MLP neurons of a small language model. Each row is named by its layer, matrix (gate and up: input weights) and neuron, and shows model dimensions 128-255. Each number is 128 + 32 x the weight over its row's rms, rounded and kept within 0 to 255. Numbers have three digits each. A neuron's up and down rows have the sign that makes its largest values positive.
After each neuron's rows, "fires in" lists the words (lower case) most often at its 100 highest values on Wikipedia text that the model never trained on; "fires after" lists the tokens most often just before its 100 highest values on Wikipedia text that the model never trained on.

L4.gate32:082093111107090111107065171117157127166171155153145122176153110160043098156091076146148118146154134149108125129147186156144124089085126122133175101122107173128102143138140102126125116163173091104120137088158059141111146145123083161121063172119074104150107193091188141156097171084181143042101089133131108163184131144130125132148163145081167138107185112141129049146174124141125165114146
L4.up32:115118088135198132134137125166110128103190104099211180176090167075129116120125135151134124093101137090104133192099053095092144155114072119136115217142118072134143196055138110096066148076123113086100122157109095103133193125121113138139078114080111063107135152098127110110143150139138098130094143123157114149098109138106143125102140074162152104192174150121154151119137124104069100117192
fires in: "2019", "1999", "1989", "2009", "1969"
fires after: "201", "199", "198", "200", "196", "197"

L6.gate151:118168146124166134157154141103126080126119163102169140127049147125165095069208136110154123120098064074166158139081131147113089115159052081122084119104170127162121121108099102128118223190138129130060162120181152071068089075127136120138131141096144100126121113120140143118201140160141125116125115114105096109179058143091082164108099162153171103135137128148099117099161118133171148125138
L6.up151:106171156149126067204109117151229137102142114147134120149076145167150195117090109102148132089173061123147127142136109174081117086153144106140145104092176098119116116115161159133156111092151128068114150123081136157137148110141112150105078123213143100137116105103110108091159106109120114093132124117073116162114153085132123130154105152167221133124152168124095143077093108122146116121161
fires in: "he", "in", "may", "on", "at", "died"
fires after: ".", ",", ".\n\n", " ", "In"

L10.gate264:188120143111175135159141178101119140134075170131132181083090166094162164110115147219096107180121141158136134091165104112124089135137115075157158087118132102069135098137074151121121095152131113195144110180082119105139115124130152123090152111101134116159157118158113097140158115112068133182183087153089082104083085089179117187149115140145081123127110115200119056126177117076155108138135
L10.up264:121148173156162114063157119146120102089149139125106092125097204087129119155120112156102089131162138056118118141137116141147091133130110180168097101117144067123092196107173143214068140180115114123141168122140143135104115145114146101156119160120096093136170093119162130161101159139139113080146154102130142136158175089110095097181109029129087133149110109078181148114188123115115151127125
fires in: "0", "e"
fires after: ".", " ", ","

L6.gate332:108134166144115137099179098139128134181123172128159130157097114169118107100108121105147138176144057141176163124133133213136086178122149118122163086122124121145118057096127173124151123138175146099143115173101156144104076108100107151170098101137148075149143130159124113138120075165093128154073152102042144106082109156125146162144088130158102214082132134131081113135073142092160153159112
L6.up332:092087103202128152130079156111100132097139152156153094149099125183096088140106169154123117119159200145112102096171100080145115141146114074169130132095123122107138082105142188169115084084086166096160164197151121118099152128095155166136103070141136149175086165127148158123116121148126114152127077110144136101113117112117112195128106153084126151118081080103140117130150109124156109158123
fires in: "he", "his", "she"
fires after: ",", ".", ".\n\n", "===\n"

L7.gate629:130150087142128107135102185141131104097115132080085121160128091087151152101110132116140086109124085152148087080071127185116080114106068132066107134128145080100143102138108098173056124081163096122130153129124076086144150128136139144147096099149152095167125130128126144080117138129129138102163128172183155106151192172122149123140138131090152095134188131124062175156141119152084122131115
L7.up629:117170118140106159143112132098142155080189147121211135182144143217134157111145094111118144156148110129039152136134180108121115099116143159115184144123124160108137150132144119175158239163047122113087094119113138146103119125062114086137127089116117122151140129123120147131144145115199053145112026113137116087111113048133150150165111114107166177143106191111078070088138122138159107102098
fires in: "there", "2012", "2014", "therefore", "1934", "2015"
fires after: "201", ".", "193", "197", "195", "196"

L3.gate640:112134142066160135067106129175112168139095175102169193063140222124089105088136080122091166196149190142184114109093109123130159122096125154192141161089100105175176132106088109115110144164094102130090145211117132163063157119113051154166158095129104079074097142173131123099126139166076132142104100136110110124178097150103087080179180089113162121152164141137117082145135102125096182122171
L3.up640:074127100077120160098070158182082163153087098101172189097148193105143136109134120102124092178169181134155157143092134059138105112113160163105153155114139143166136096087074137078115135162145168158187150142140132125082139130101059126211174133086111096088097110124123149126117155144099096153115142135135145108163090111078111136168174146113136100146125190122129107140128151148122130089169
fires in: "john", "robert", "mary", "anthony", "ann", "best"
fires after: " |", ".", " and", "-", "edy", ","

L6.gate606:157071146151063104104112168158129064081104187113121155110152091143158088147157185157103095124156161071108124146153071148102148092116119142159150154133162173145148128147081113120108123158110101116195160127120038076110149159107090142130151183125126181125081085144127114140154150180157165145191079179130147067184167136179137114094109105145125096091134095174190156139107095107160120185120
L6.up606:206065135149133135148150124120145109110122116114114083118125127133160122122119122133103044132117154115182174083159123110112143137112165039154154117071154172161145088135134168067182136124131138172210149155149124053153106152118089169128142169147086199111101062091139132167100144135140106146163090136092087110143152150139193132133113169114135157130140105164180117156127108091110128135084
fires in: "2018", "2021", "2020", "2012", "2016", "2014"
fires after: " ", " ("

L5.gate35:156122175109116113059128205172145090142115104116089116122084163080090145111100128117122193140121161139152142101081086145145082134146089094091174125113107145127100109086136103116084150090145120179194065118173158115169089085107155119206124068169151155148135094127132139125136116159080124147183156097119083082156155107134093063135100108152118161125064124077099165156175149138113134129070
L5.up35:152153158110126075118113158142208163155138083147095095155123057104076118160049147132152117159126152124147139176144117184165133140115152145147133133136108133098093111128108105104138158178107118178146151117123148107098133156125121135158099149107151183161087095155166079145163087150078120123106103069118105095171135075161068086193048111188123151096091170112147138170160104077134093103180
fires in: "0"
fires after: " "

L7.gate85:121065196144132139107146165161167137096128155146111155127096123204113123143094123086143068148090099111176107128066093076078179160087159111130143115084115169139189134134117114146152109098134154163140149227086164106088181207119108152069092158132138118154079108107139103148096113112140110114099101131088098103166131109133186126116131133163141124095109133129165130098148103091150134167141
L7.up85:155135058101142090168134117165123102087150111091126067141141173096117133139153097129124121077099132104210202134101169108109174050146092093093156154106134123109138171090119174096164149167095128056138124088118137105159114079122179146141134156167123129139157199195161137182103118115112133147114162122140132110112115163098100205139136142157132132117091167077118077134107107072096158152135
fires in: "2021", "2020", "2023", "2022", "2024", "2012"
fires after: " ", " (", "\n"

L7.gate200:131115146122172107095137176074196161151024113137108171150112117110131105173151126141122179117135152098105072150150120189159150091103176130090203158075091105156120123150104155108082146163152169092129143195117167116065092153140101142128179152154200108121099114133165101097141075174084140126119145156144116133115064092137130167090162172167107150165120123138099085086070144122056135155138
L7.up200:160177085120122094082115165109185125090095098143167133106133129066098114089065130109177119116147205088153096163156132163122145074113128108136103135112127091110127127125108190133097143139110104116123111154167170130041120192213101139129129137194131148093099132107167170075082136123152108182124110158102148130126106087126167110109144168162091089116116103175116123115097147140129087090174
fires in: "0", "5", "pearl"
fires after: ".", " ", " p", ","

L6.gate601:160089132154117139130113170142088114124144115150141125159112152036110128126078078097112083081179122139100137137110095123182073114137142126121125106159157107174119088044145125146101147095101164108104102120137096123154129175075102074171113155096066120112120138109133163074115121146128164152115120137120093142141137125113158142103158142154126127163140134158104147091110174117112144090134
L6.up601:107146140101056114086090161152107110130084178110160110181189166147123147111110181132086113125155140132127131123157105103111071106060061118142078170123106097163157073185142133079114118136136152172106101122155169116157163109082177126160241159137069166183132106173170151152111122139193100201100112099137153117198137156155135101133124085129124146142131099099157048191152157101139142115109
fires in: "university", "2019", "2009", "1989", "national", "1999"
fires after: "201", " the", "200", "198", "199", "–"

L6.gate202:100172155139104115074162079124086119128179132171144192226143119177156123136177080128115125175042133113091161134170115136156098123093123147061121140118130149154164159122126093152145200185139079055138109176140144102094085065117159092098146125095141111109161109141144096114125121092137116104070148167160222201128135122154108146127096080123180131145177172109116083136238173177119126151124
L6.up202:187165140083187129104184176180100099161117112131106153160135117107103167072094128105114183122070141151179149089082094145141074115147110132087129139128144107083099061140139148098115120173076136131134168073157092108192065114094107175136087117149142140139127134146127165112121152136053100146154110172128139113129155158149103113132171156131168162172125098107175107102133080070184161119145
fires in: "a", "and"
fires after: ".", " \"", ".\n\n", "\n\n", "==", "==\n"

L4.gate547:108128131199133140131031156151138085149138110116101170173088158044127061221150105057140129145101193127154062128113131104067124138123132078119152073098124129153149144204113149137198112120139111077123096174134121151143148154102103151144128118146176102103160116182143124104108151106105150165122103131090118087170162090157138131073095169109127138139135136115125116099088123155099196083148
L4.up547:180073174160085152088115101090136077145159077125114183139121140089131123124111151118125136129111141151119108207075170116112145095079149107136142137088175102116153164211111146163189104127131160124121028163167098111152135171187160151127069128084154071136128067148114160133093145086134104174149132148130073124094179112120102139111121144119108148160115148155128123093128148124087135112159
fires in: "in", "on", "during"
fires after: ".\n\n", ".", "===\n", "\n\n", " ==\n"

L6.gate94:079128109144137111100124110164188116134125100142065082130067169191119143143177139111149126124131127132158144123131094135178111080110113096176197120079112149157147146178149168195149181141122148123122104203109152116124109075141150142123143147077127098106133095148133072108126123104081128177155075119089166147117120166148136159185120108142173111075164183081115139068138117118154164118140
L6.up94:178086127140101127127175153130109130128120147122093068171124110109143172132092095094099076098126156123118139132107134158142161158110154092150157127151143149120103098115076132124159175214110124096146134142120156140124161142093134133116086158151085209069133105125173082086133129131145078155184126113108151110182098067109150155160084051130091193091098081080122108115127052121199114139096
fires in: "in", "he", "early"
fires after: ".", ".\n\n", "==", "\n\n", " "

L6.gate238:117110093099142163102125137104129138083163154099148144112097098121125211161127079143159080178182034123112099137177167079096115105137174093104107130157158154093145131099112121165113146122146116120090082129117172109155133167109094087121114147121050112216155147074162133113106161128158135129189132128189140118114172064108158117089142121076134072201155115114143134109129183137178075161094
L6.up238:153197153133139120151113133118171082136092140123152093138146125152156135142059158115081129111113073117101133124105104194120062112123090095150138132153125128120127126113081083180131154189078061135128106155080083108160052134084085201087081169094111121086138156132148081113146139162160136127109178132153123104138153140144084112118105150126131160170151163143133178237160106136158139129184
fires in: "2014", "2013", "team", "1934", "2003"
fires after: "201", "202", "200", "199", "193", "197"

L6.gate39:086144147088065161132152135105155132116141120090075130107052191099103112119121117105122095085166137102194089143093106131118087090115152092133129103110139155129133097105133134126105125119185202163119092202158155151113119117161097132071118135125106142141081128123073111132147124137160101168054101169126156125165124138108151102088186099054099125071154148121138124132104132143105103113134
L6.up39:131123082079096084160149158084140099132099107166158100171153110116157101137123088149160093131133133181098171094156121157151122157159143133122149083166115149109118098132147113120105189153129175128155147080105106152113102156130073144130138115209119123115121098125074145098138135196065062149128104090116127099171104133108132124130132108124128122105143093148105121094094134078067194082091
fires in: "however", "because", "though", "although", "but", "which"
fires after: ",", ".", "H"

L4.gate214:094141142089198118167062170134130166104131185091111151208152082083130155173099097109130109122162138133122142073046098178124067073122151120054134063077116094110166129133110138137181103120163121124122183066069113143174121134146158175198169126128134128172158097159136126085120111180109118056121109095136173125126072132102091125098088109139167111118062123131116118124201094161160133111148
L4.up214:167155115120135159171106119071158111121111110024056129138196131091077164136136150186179135094181157128123139117093166192108061096116105148136093111154130095085120133127074167125214133082190136154141146067106117104146106119150147128162094104162144099096106112149146121126145083116115100115122106146135126176200110129094097130171097157147079150137067135052120077116157125166135118092163
fires in: "1972", "1992", "1962", "2002", "2012"
fires after: "197", "196", "199", "200", "201", "195"

L6.gate617:106119126201139172132144125057141084133163095139155078162125075170137121140120138138107148125104169107131056099140058148134133117151115158155153132124121114154137145118147100156179115160136122174134167147139148075148115155139173076134142106096175142164081092163096091144132154067150192148116153143237129139137134062160094146175154158116178173164198063153112093153101144111119058151202
L6.up617:090127074073129093123130125092176143119115085134147143127171082140135091120134080130093108073132095099068102116153136160124095106162073114160155068085121153084163133184162133167117136098103131096102138157127115097089159162175110082089104101182135121149120151135156112178129134159108162073093080168150213128164133124109137099189137151167124066114131111153091139099166194120144059139181
fires in: "2017", "2007", "2016", "2015", "1997"
fires after: "201", "200", "199", "198", "202", "194"

L4.gate197:156140159159130155082086164183140057104129082105112137152120127064159127153119125133088123099189151125147125146091097150177118147057071126121136121151105082160147163162127093159110142080132129113105126141161159166184112129095137086187141099110098114112148132170199122103116151134099127129094128064134125075157109121111091133119125131100079175179079146128179106205095153123158129107143
L4.up197:114120173107104118086071187158131152132115122132131100118069144121077134185109172120153098146135146179102105105073170158141091166152051115110159136144157046136117152149096161174172078103116156133129115132117132144113109137134144095152146097126146133103126154191140104072148172085159154120144070140123075073136071170082149167082100134123121147154148127156153147173146123115097095083165
fires in: "1", "2", "3"
fires after: " ", "+", " ("

L12.gate126:120133166149160166100123136126163058145138114153078149144139093139156126146088151109192140148161125151142074115180129136132133117101097124161112211146086119083109147188142111083143090127054073143082199123145113131175108157145123123199139178136169129022119116118115198122163122131087143156127123127114096110124109087158100086138136134157139148141118132107117093132144130172133104096168
L12.up126:174115169127120149108087140145093146159116100163068083160164087113128139117198117116152183104161049095162162154185105157127063116052183090154115154127073058112151096143128125104138044130149094124111157127135112090151126105133137131144122153121149168128143130154117158121172072106102127111102049101064153129078116122107138131136161138151162083091100101101171117148113133181144123137155
fires in: "2", "3", "4", "5"
fires after: " ", " (", " .", ",", " +"

L6.gate357:065124098124171095135082165184106097147166090099109175093115117085114143162143109110176147101133117162112120151188082154139110092161114109131119059094136170199132118094144173104106104116168168008124130080166158133124081067148088148106135097192130095111108107151129145111121138105030122141130147142118146101172112114148111147100148100092079093159156188156163109072174179105141153129089
L6.up357:123121119106076151152128141188157080120186109109079186141176062120050105102102188100098102123149125208070127137143081154145166096132112122123150132124159192143094138124125174075145137113090132090098159120142107097193158125177095157085152160187142139112120101134087108139159103097075107157125099136115161100125130091143097156125124162090137133123067125129160107082146123087073197092152
fires in: "in", "on", "after", "following", "later"
fires after: ".", ".\n\n", "===\n", "\n\n"

L6.gate103:102113107165075126164145064092082115088139170205069207099081200105100178093158109146144148160080140165127130121122134139145114095134136167104180143155141135143138130183089174148133141151095091113100148153152127140077153171122170128186089128148134130153181107125113074100076134103123114096137145129089180128106135163107128168123144162129113122208076054089117147102133157088180165082134
L6.up103:114147134091103134165104101148141089183183121125044086196101181159121178069160103135146107130137117110133133137099092099167085133124137138157143130130140148140151158137091125145202171116150058136114108179183087162122160042093120125138120135125121153142189107134138117176122082134168118151175121111128144145176132150201126143155181100098124111148142104069144091076144106177089131130117
fires in: "in", "on"
fires after: ".", ".\n\n", "===\n", " ==\n"

L10.gate500:128112141121159111119094152137142068141106129147157091186077154113135125175184116090086093164178103150179117113090137150160133092043159129133108187136105156128161110115126132140110128173196116130144124122087150178160141140090127152161132117121134069120130090148131154138153162140058123176104077103129122133148152118135051111202106101137166161128096147156100093148156087106139182115116
L10.up500:063136144109149076099118095112109093180124103106146143162085146090121126131146072108167124106193150145197112158105155145072130102126098138157125181134119116105118138088142112117100067060139147175154162123212145148072116150154143113175162090089126070195113148113152148110103133105085071143158102116189081105129099121091116155126127113094181121162090109129146122156144169104074094131083
fires in: "in", "university", "on"
fires after: ".", " the", " and", ".\n\n", ",", "O"

L6.gate689:144115112135196127129107104142189176116165133107095137121084185110145129087088163132161178135065139204150089108141164066115141126152135078036166163165128188058159112182094128132109154133137097119156136127177088190149128168100159163111101163147115186103147181171166096107143142073129158126087032072156131070114145060165135115105125102157177166139151130152166079096144085125126158138148
L6.up689:133167144090129111090138096140165184169205125079128133134157101098118174073108127099161177122076092139103155156091143090099102167157178129116151145149146140078119155141081117165130166136096151138131108087127149152173075143088131169133147175135127152201125130123115127100152123097100155129097072047198097111084173123106151145121137142165110137179099145126147140092116126095086131124131
fires in: "it"
fires after: ".", " |"

L5.gate103:096150166142181179146158100166103094105149141165122113178076157128076147098150104136112088136105173182164088121173120166087097167142120138163125169125105122183141106103111163133137162061087157149172158131154109149093167149107179087126128114147127068086159114127148077129135065091156143078132109118153122170124091177127127078181129139037177103077148140124132070081111069122137129118134
L5.up103:082186130134132153135171057166117126176151109151088067145125073171150143117138113123079114170091124141126091162138169089126144124145114122190122186131106090138128119139133088132101128059117136134108125158148145105133157141127118104101164125125119142149096079108112128161122105101117126065098131140146110161114067094123161146158154144110153116080159182133135140096093122191132149127108
fires in: "100", "400", "800", "brian", "110", "steve"
fires after: " ", ",", "-", "p"

L6.gate576:135114142081152172140117145127156106095160162194120143125155150081140119161087113139122108150094097131077143104123127165191127129169093131104136139076123158155172043160126160094144114114124169069143144123126137094100110084135178170127119111158151058159104151107134112145139134183072173128105138087108139075149136127124113105126148131127157106069069125101152133036157105079162141142114
L6.up576:130133141101138149144171100104140114120119127178117134110129158096099138154127121110104154133092066164127153105178127096163114117132131188103169105090111158108117122127152162069137148128075166127179078080148142101127146123170135152164088121172123029250135177082150090138096153123103118137069120127120108075128172090122140124113072099156075100055110107100104146061154088074203093145115
fires in: "however", "in", "when", "but", "while", "some"
fires after: ".", ",", ".\n\n", " \"", "ec"

L6.gate428:127116168147151148112118145100094112070153154141148094174088125127121085140137064147069132068182139142134121193121073128145117121073056161113105077046137062163111131132142107150093079126152156152128085137068060113077116179109160154155137114134140138197141121129115179071127154160107135091167088165122166087145101183123118149112092162135109130150138160105170132159115132135073166080157
L6.up428:151088169138110123088136131170130153150082175135171092129081091155122135166148153141117098149159079125112133213108155143092107122128057167172071117117162121166151105102130151104096104165156139123104079074066093084077110111099165140153132163154068112168132141131101181114104119138066090144178105110143146181134110143090147146093097188104083192136133109141130116116135113149057153084087
fires in: "born", "2022", "2012", "1992", "1982", "1962"
fires after: " (", "202", "201", "199"

L6.gate649:108132103135127111096168112137125154147076124133126151215111127138158114156193138132129128144107121097099096126126120175154104094114197149118159111149131087167128158111096153125162166124113114109132149088208087095085093112102112123139140116163144202145109157119167111147153125130090122174141095112160145137111165099149144217135110097113167180152137079105106110198092105138206120128098
L6.up649:142118119116171175169136155113121120127106102110154174174136096043155123161159180137130101132110108144115095112105101155151098105076128125115148146088102101227130128158124166095152157054087119097140125131134140144214104139105090101117119159098164164155109118113179136182121112114082101139140152096100143126140178185104093150122073156130085105128102157127147135074169154098072167075131
fires in: "in", "during", "at", "however", "2016", "2015"
fires after: ".", "201", ".\n\n", "202", "200", ")."

L6.gate486:124130068149123123169082061135098138106109166189183100166133121095133150086147128163152133111123105194186119185129149159139169063134157128134087147159111115106129154163136158084141092099176169095116138124152117089119077060101143089118154169181143113099106120139123043103146134126127138123145150108133199129137179164101162107114121097128105140141171122099101120071129129107110149121123
L6.up486:131088114122094163116155084156100127066134098193133110186172090179136178115099149135096135117175089183205142169096131174189083116138137114066115105112114106148138101102109128153078152097158197119106108119154136140129098144123110144117160134188133065152121141129125135158166139142118112090143155098085162169064143189118175102134119113109093178108097096135067131103146161104132144101116
fires in: "he", "after", "later", "she", "this"
fires after: ".", ",", ".\n\n"

L3.gate158:077096135121176099117098174110126112115109181163120052142120136167164112061049102150073137132162067179170147182096085122175115128109197157161173166062165112178146134128148078141141183136157121121136161157102123149070141134179099120146078172103092132160119152135152161124119136105091118168155087139086179124102125173137144145163105079122127143125139134111158129171141105174165119133173
L3.up158:123132110088093110111110173131127116179173175130089125128176116130095102173140148091131064124152132145135108115100125148152109085118184127058161133085132158179156133129127085143119169148182104078131143114196071152166119158187147142120081119122123154081114157147137160116102140122141135126093129124146106157170180140108112127147128108074144147146106181136089139044123124132057141152157
fires in: "2021", "2022", "2023", "2013", "2011", "2012"
fires after: "202", "201", "200", "199"

L3.gate145:105125152062196079145093105117150141115148146157072180142147146139070192145152160093127122099115122092183085083137160118137095087124147078136096154119130128100128119152143124126130134146045158063157097132125149136065203113116106164143041104139120099097182134141129094148129140135100141124149161099192168143160144144141107149127135111069181130214134175131131108156121101167170102136143
L3.up145:078124076143173140123125061161134183136129049121096170126148087217144167099128146125131160154106101110116116131109123126085108144118119121152178126101121156104123131101162128170087156113154115142148094178133206140106099102150136119160118134146141193179102108122126088116137113138084109114095111131058074137107124120163131161111157124109104104165081176159045050127044181103134088165079
fires in: "mf", "squadron", "career", "df", "fw"
fires after: " |", "|", ")", "==", "-", "7"

L7.gate524:097130111133148172116153174110088092098195111103125186157134157082147145141123133124104138170112214092125141085143119113121149025101114078108096164103092139123187080124116106173120157158120125104092148153135150184087119110112080112097152137093091078092151167171209072046130150095152137109093112145120149104138087166096117163194101053140160144145153154122124090107145122126140145094138
L7.up524:149202113093121128118140131133139094168129107146106102126103130137159102143116082085171163172078075131104191108104103143078115153099087143180117112127175067147129124136133098144186171118165135132061143077141050092164126043150158098079116087085129147114135126150108098137132126167168144141068143200111137105159122153136149108087153140164087127190128122118098154165145150165120114093144
fires in: "a", "and"
fires after: " \"", ".", ".\n\n", "==\n", "\n\n", " ("

L7.gate730:110089156162149164107093170126231120079092143106154144126112115100097134083087177122095085220100102087195111195159105092142080129175097057131155143084099119153091079135123140092102097079161106132112188151097172145101168130085148152146189117064181053080095043154149105114147135144069185188163137118133098104118075140130084151166110123159113142170161115140185122096069090100112127155133
L7.up730:066112181151155120123113149068144084082077155136072133129112185126109158095104135100146154169123132105087054154164145112100088161101101139111145092129099141107129144119108128173112141089063048181135154171156093136112164133078079134115167118105136153123113121125095168078128126122205145159157157112108117091146124121174150149130073129147110135095165079126126161175081131137144105115147
fires in: "8", "4", "5", "6", "9", "3"
fires after: " ", "."

L5.gate247:114166106147176124153105137148145107100148138113158105138039130122121209101120086125139175134150080171141150087099104132135058090126116146063136073136149109137114095121098147162114104108149134048100148150118179167121163111140160119150159167147148103069129154131118109117142112123078132063060095162133045108156108113096149130169144112118112141116142077108095075148153145160219131108088
L5.up247:103141123152135166130081103223071085144150090069114173146170127142111194123106098123101089136127149105119123114182115182151115066110095147089129115123109146082148117158055156127085129165137133180145102158105053150091144089146193146138148079190115140125127088160119128088143165163112116121125079113149095075117141134159138063099135110159166099176185072129106146123080094160177134108127
fires in: "they", "she", "he", "his"
fires after: ".", ",", ".\n\n", " that", "===\n"

L5.gate661:140128136098160033089108158118091106117127174142107131172131175142139149126115103135162183156116116087145109126092092115102106114111151194143128124106127114117119139105151124144120147177162126151161119159133106169124123153114118107160124131114149194073133133145167178104131174131137128122119119176162156144116094101178096200136110149162108131074060096140178067127135059148077077143155
L5.up661:201164114121119106096161150102149115136102128138114135141142168138138133117126099135170172121126126120127098139079128132109066147152114167197111094101130106145103166129176107126170163178171120180180062174131170130150106139106100139136166129087121158081128111133121167119128158085147096156060109144181148168119069159114133188121127177217091115130101167172162123107173102154123107107168
fires in: "february", "january", "march", "may", "april"
fires after: " |", " in", " on", " In", "6", "26"

L6.gate651:134179113125114107124128163156132178126111185129123115132171083136132142116102143139112131138095119104076177126155097138100145101115095105137086144103136058151124090159125107176137114124135144156135142105110071170137113124030086144176094165058139114109198106117127129066095140211152132165126080207102144137104099116147161153100139137190141105174222112124107108144133139132108155137118
L6.up651:140048168090106104125077141084103083095114062073169154135158109183115120103123123104129126195211195146104171103152151120072164129087120117128147105089147115101109147101145149131124078124089125167090108124105114063121131177142195111085095072095107165106095129151172125135172163107170143164079137123136093119130116123096109149101130149097172140086133096123085106155152139091132152162062
fires in: "2009", "2019", "1999", "1989", "1969"
fires after: "200", "201", "199", "198", "196"

L5.gate719:093122105081083130127107147103119128131146125093096192159132160120188066123135215135082063094115056076135137143141119136130179111123097142062115093071128123112150120090113138108123132131132144085092142118086119136070131147115099141113098125106115111135192144123134145112155098199087106107089090123124135119154100128148088104147100150088206116075133100068102111118146123160157150119170
L5.up719:113119112138163122112106095096106141123188074110140135109158107156131162172161115123128149123088095129127119061171120117141162118143143106097122066110123117131106089143145145147107161133088136080107176145119076149081123125159117164146129106103123152125194094111161135089125084145090118124107085062149131171184136102146114156107117110081209128101187107087139143076184139132115129177171
fires in: "born", "door", "dōrō", "hurdles"
fires after: " (", " \"", " was", " h"

L12.gate493:096132166109089087095177141136114130115116133161132143083166127122150210121131176101131152131135178120138142135185112118137136109149103139103126216158146153101145137135134139113166191156122069145070120115127133108163173165134201170174165143136191148152144089142131162115136133118110146169086146141107132124141128138092137117103148191164106065089133076118141152181084105162113105097124
L12.up493:152097144110123161119157141114197131166112119102090215117129157180107127123090132126112120125102110138136181148116104153119193109119147113133183071138111100103073172134105141142148128134157067036131155124108113156158138181108139111166101079134119108121030066141143204149132148108101146137128177198125073101129162131135082128167139125159148161111110139186153064064145177105142118145151
fires in: "3", "1", "2", "116", "5", "4"
fires after: " ", " (", ".", ",", " .", "–"

L7.gate40:116096122096094064128107085087179094150102068123123157127123105087134156139148081150084183085154150137149144122078077161104142123115140159141113085138133142143169146135135122131125159132162139105137165169166090110145129114055115140134123087135140111139204091150125114088086122130154111074110188195134158143135109135091097117125207098128110144063100199077105136140139087141096144134120
L7.up40:123088134165100104137150109148125117112118144135143149144105107105123110125054106095126113121092092094105113130159107078083149139072158147161130194136111152113121121175154170140077177061144079204106132165106139112111168181184118139119174067138155120162128116138095116070138124175147163129189131073088124030084152174107127167119106080149164119186132030102142108083130074105101071090092
fires in: "but", "however", "as", "although"
fires after: ",", ".", ".\n\n"

L5.gate317:121132190104131067147113192144161112099116138105121140171130108145136135092132094110097130091110094072069137189124080138187107152148084117097160116068127094123115128134034098112117138144160148210096126152109079137115130100097116119131105139176058081140139108123134082157095085179134103140118106086167150113135079174124171096128085151112155139187126152124138118093112098113110148154183
L5.up317:113106166088130160122089111074089153129090162091118121186167132124142118178090105237163120098169138158084102128127137098159103143136066140128079153117189181126103138106117095118115100154154122132095145078115116093125158138080143197097152093061101117121178111090143114129138134191177143101162098123116087141056147132140159174121111092120085071100150180164096114166255153195113092161142
fires in: "2012", "1962", "1972", "2002", "1992", "1982"
fires after: "201", "196", "197", "200", "199", "198"